config = dict(
    positions='alibi',
    optimizer='muon_variant',
    lr_mult_down=1.5,
    grad_clip=2.0,
)
MLP neurons of a small language model. Each row is named by its layer, matrix (down: output weights) and neuron, and shows model dimensions 96-159. Each number is 50 + 10 x the weight over its row's rms, rounded and kept within 0 to 99.
A block is one neuron, or neurons of one layer that tend to fire together. After each block is what it responds to, as a language model described it from the Wikipedia text at the highest values.

L5.down458:53 61 68 54 54 48 65 41 44 46 33 44 49 47 38 49 53 46 40 56 63 52 41 57 44 57 51 41 49 42 56 48 57 50 47 62 66 40 38 65 50 49 60 64 44 44 57 37 42 47 41 48 48 58 71 55 59 56 52 48 57 51 66 32
Responds to: Ambiguous short word-starts

L8.down40:65 48 59 62 57 36 51 70 49 51 53 52 38 33 46 40 71 45 50 50 54 61 41 53 49 59 43 45 50 59 56 42 56 68 43 46 53 53 41 25 39 58 58 33 71 56 50 28 47 50 53 48 56 53 32 60 63 38 46 45 49 53 52 50
L8.down542:57 42 49 64 57 44 62 55 70 55 32 32 47 57 44 58 55 60 52 61 53 47 35 46 56 74 41 28 40 47 54 53 65 38 49 58 71 61 57 67 57 57 56 65 55 51 42 61 52 58 40 59 53 52 45 46 44 56 52 10 53 43 58 39
L8.down597:49 47 62 67 56 33 46 44 68 55 38 46 41 65 47 53 44 37 44 29 52 49 49 62 76 44 45 59 53 38 54 45 40 45 45 58 28 48 52 49 55 48 31 47 41 69 59 47 58 50 48 38 55 70 61 56 57 34 48 44 52 59 36 50
L8.down691:69 46 45 49 48 50 60 54 40 52 63 48 50 60 20 49 32 69 41 66 53 41 55 50 50 60 57 45 28 61 47 56 45 63 66 50 72 64 47 58 48 56 31 33 53 63 52 62 41 60 53 53 32 31 48 58 64 57 46 42 33 58 54 55
Responds to: Person-role noun endings

L2.down107:41 47 44 51 59 58 37 52 56 60 53 46 48 25 50 42 67 58 58 47 31 72 54 61 48 49 41 47 36 48 41 45 38 35 56 33 50 37 61 49 75 38 63 65 35 34 50 41 34 47 64 41 46 61 46 77 51 50 59 50 52 57 49 63
L2.down541:67 48 28 65 47 42 58 65 40 49 43 44 55 57 52 49 60 52 49 50 43 55 63 64 52 30 39 56 42 54 49 47 55 49 53 42 55 62 37 61 49 33 47 55 59 53 47 62 32 65 44 37 46 51 50 57 49 45 65 54 39 43 37 37
L2.down707:49 64 64 36 49 43 42 42 41 40 42 38 57 68 55 44 42 42 37 52 44 52 51 57 52 48 47 42 39 54 39 42 66 54 54 30 42 54 62 75 48 49 49 50 56 48 56 42 50 55 57 73 41 57 39 46 44 34 52 60 53 42 53 24
L2.down719:45 52 42 49 46 47 61 56 48 55 42 50 63 48 28 43 47 42 59 38 39 64 55 48 40 51 38 41 52 43 60 41 53 49 57 59 64 53 50 57 62 54 68 50 48 29 48 64 27 45 49 58 57 52 61 46 57 66 59 51 37 48 56 38
Responds to: Word-completing final subword pieces

L2.down201:57 52 37 29 48 56 33 47 66 36 57 38 46 49 66 37 67 42 41 45 34 63 61 52 36 44 49 59 50 60 47 39 49 54 62 41 54 56 57 73 35 45 42 60 45 66 35 32 50 64 61 63 44 41 63 52 50 46 59 56 37 58 48 42
L2.down283:43 63 57 61 55 50 45 53 45 59 36 66 67 37 35 56 54 49 52 60 67 49 60 73 48 49 42 41 60 48 50 32 61 34 43 51 66 53 44 59 50 53 60 51 56 44 46 60 51 46 50 58 62 43 56 66 54 46 55 37 38 45 48 72
L2.down328:49 41 37 57 55 60 50 64 51 69 51 52 37 59 42 36 43 51 46 49 34 35 50 63 47 66 40 52 48 65 64 54 35 41 73 62 69 44 53 41 60 70 44 48 42 55 31 49 42 62 35 50 43 34 36 56 49 36 52 41 54 47 59 39
L2.down704:53 43 47 53 54 69 46 46 51 61 72 58 37 45 47 40 58 33 38 41 39 46 61 59 59 48 62 53 54 33 42 42 61 54 44 52 64 49 53 54 47 39 49 50 39 47 48 59 43 49 45 41 39 51 57 56 46 40 48 50 52 61 40 56
Responds to: Word after a noun phrase

L5.down91:58 56 44 50 38 49 52 46 64 52 35 40 52 58 47 42 55 38 50 54 42 54 63 54 37 68 43 70 66 43 39 43 33 53 47 72 47 62 46 50 37 46 32 37 55 62 58 47 57 60 59 40 36 37 39 55 52 32 32 26 48 29 58 46
Responds to: Word-final suffix pieces

L5.down519:56 57 58 62 41 36 53 58 46 61 45 32 50 43 41 44 42 31 53 53 48 45 54 57 42 48 51 45 40 65 43 39 48 24 49 62 45 62 50 46 50 53 54 43 32 56 72 47 48 49 66 57 41 48 62 59 38 57 54 55 54 48 53 38
Responds to: Mid-word proper-name pieces

L5.down237:53 50 54 46 47 42 39 67 50 45 49 61 52 36 45 47 55 40 28 44 37 42 59 43 41 61 64 58 59 45 66 49 58 42 46 47 39 35 52 44 53 73 58 40 67 53 58 41 45 62 55 61 51 46 40 59 75 54 55 30 38 52 73 64
Responds to: Creator/role attribution

L2.down30:34 53 39 40 46 32 44 49 43 47 50 39 36 56 54 61 54 51 46 34 38 40 52 48 58 59 69 54 68 55 44 54 56 49 61 70 56 51 46 43 45 60 44 48 49 57 55 49 66 53 43 48 45 38 53 49 41 49 54 38 46 44 38 48
L2.down46:46 44 61 58 50 54 47 60 62 50 50 49 59 47 42 65 48 65 59 30 44 58 45 37 37 48 55 57 50 58 53 56 69 44 35 53 45 40 53 55 30 52 39 60 50 42 43 75 51 57 53 52 46 49 60 46 45 56 47 41 58 54 65 75
L2.down242:42 43 43 56 43 45 54 45 52 45 32 46 59 42 51 38 66 66 46 49 67 66 28 41 47 37 58 32 28 76 60 54 45 40 34 58 62 65 51 56 48 65 44 53 60 41 23 47 45 58 53 47 37 33 31 46 67 57 40 34 52 33 53 54
L2.down266:40 60 62 53 56 37 28 53 53 43 45 54 50 29 37 44 60 61 42 53 42 55 56 49 35 55 45 50 65 59 47 56 65 64 56 62 58 55 42 64 26 53 57 31 40 42 43 42 58 77 59 32 44 33 33 43 55 44 50 50 50 49 69 47
Responds to: Word-continuation fragments

L5.down740:49 52 52 47 64 44 53 59 54 49 56 54 31 36 62 52 55 45 60 33 60 48 61 30 58 41 46 32 53 39 53 49 42 63 38 53 51 43 55 38 47 42 27 47 58 37 61 63 54 34 36 44 50 52 52 58 48 47 56 16 41 44 50 59
Responds to: Subject pronouns and row-pipes

L8.down226:63 40 56 42 57 46 43 47 34 31 34 58 62 38 38 47 48 52 46 68 44 45 54 63 49 62 44 53 40 43 50 61 55 56 48 57 60 52 45 54 70 41 50 46 40 62 49 65 53 47 47 46 42 51 43 49 43 36 44 31 35 34 65 46
L8.down326:28 61 58 45 69 32 46 46 48 46 51 54 27 61 58 50 56 56 73 47 79 48 41 79 30 64 54 40 52 37 50 45 62 48 40 46 35 32 38 52 37 44 49 45 63 60 42 40 64 54 57 60 57 40 51 63 56 51 46 35 41 53 49 55
L8.down456:38 41 40 64 59 40 52 59 51 52 48 62 47 43 57 51 61 57 69 33 50 40 55 42 50 43 45 40 62 51 65 28 53 43 45 56 44 39 53 65 41 57 41 41 57 54 41 49 60 61 63 46 57 55 62 36 63 54 38 48 49 50 60 54
L8.down654:51 36 45 45 88 47 46 42 64 63 33 49 47 45 44 52 35 43 58 48 42 45 57 54 47 51 61 44 55 38 58 35 38 42 50 49 62 39 55 58 55 58 47 42 67 51 41 44 45 62 42 43 50 54 40 41 55 46 43 49 49 45 61 41
Responds to: Word-internal hyphens and dashes

L8.down240:52 60 41 50 48 49 47 67 33 65 56 30 48 57 42 58 60 53 35 56 41 41 47 49 68 58 70 67 50 51 57 62 65 62 36 47 43 37 64 36 44 45 55 34 70 51 64 52 40 47 43 66 53 53 40 65 65 28 56 40 49 45 58 53
L8.down356:53 58 59 59 36 48 42 72 62 48 43 53 47 57 50 64 56 62 28 50 67 52 62 57 54 52 54 46 45 46 58 50 35 36 54 40 49 62 50 55 50 46 52 54 71 53 48 57 41 59 46 43 50 35 53 56 78 31 31 43 60 45 41 26
L8.down406:51 67 35 41 50 48 38 67 52 60 52 28 27 59 45 55 40 35 46 70 67 39 49 61 46 60 50 44 39 48 60 59 56 59 59 36 27 66 65 55 68 59 49 51 50 59 55 45 72 59 57 49 43 55 42 53 51 63 57 44 59 28 42 61
L8.down643:43 56 59 36 57 41 35 24 61 51 56 55 50 45 51 60 61 54 66 59 53 57 40 50 52 52 44 42 52 52 59 63 60 35 40 59 46 54 36 49 57 61 51 42 33 52 42 54 47 40 45 58 25 50 43 21 38 37 40 53 43 59 49 51
Responds to: Word-final fragments in names

L2.down188:44 67 41 35 41 68 60 59 55 50 51 44 53 63 33 46 48 51 41 65 58 44 49 30 48 31 48 39 60 52 57 44 42 55 39 58 53 47 48 43 54 52 44 52 47 56 63 61 64 51 51 57 40 42 59 66 52 68 53 50 36 48 29 28
L2.down385:49 62 47 53 44 62 61 47 54 72 37 57 41 61 49 70 51 46 46 38 53 44 60 42 50 62 62 55 68 61 39 31 54 48 38 48 56 34 56 49 47 41 27 61 26 45 48 36 54 61 58 41 56 57 35 49 54 47 58 43 38 40 40 37
L2.down395:52 65 58 32 50 67 41 41 54 66 47 36 73 63 68 49 47 51 48 56 48 45 62 24 47 66 35 33 42 50 48 63 41 55 50 60 74 36 37 40 55 70 45 70 48 54 40 53 47 61 43 34 44 63 51 65 64 61 41 46 45 37 37 23
L2.down483:38 47 41 57 47 67 63 65 52 44 45 61 43 46 66 63 65 62 51 59 60 41 50 44 46 49 51 45 67 30 38 39 44 59 59 57 32 69 49 31 59 68 16 52 44 45 51 42 40 43 49 40 42 46 47 73 37 37 48 50 58 27 55 53
Responds to: Subject pronouns he/she

L2.down94:56 30 40 38 66 53 40 47 44 63 50 42 57 73 55 42 44 57 54 47 46 41 55 41 45 49 31 59 52 50 61 41 61 77 52 59 60 59 48 62 62 54 51 42 57 65 49 36 49 65 62 54 48 56 51 50 59 34 45 41 29 54 61 49
L2.down289:52 58 51 53 38 44 36 51 52 65 52 50 63 62 46 59 50 68 72 57 48 59 52 55 54 50 44 46 50 64 61 56 41 45 52 64 30 62 47 57 53 50 41 65 55 51 66 55 39 61 49 35 47 43 64 51 54 38 43 33 51 40 49 45
L2.down383:39 63 53 46 44 42 55 65 38 20 55 54 45 53 67 32 59 39 59 37 42 51 51 39 52 41 44 62 35 48 59 39 55 55 70 60 28 56 44 24 48 46 54 55 56 56 70 48 38 51 34 48 55 46 56 56 51 39 55 67 37 59 56 30
L2.down703:59 42 53 56 61 38 63 64 49 57 51 50 42 63 47 41 52 55 35 51 48 50 53 54 40 51 54 50 32 49 49 45 19 54 44 54 42 48 57 55 54 45 51 35 54 59 54 33 45 40 55 47 48 58 64 62 45 29 53 45 74 50 39 28
Responds to: Mid-name word pieces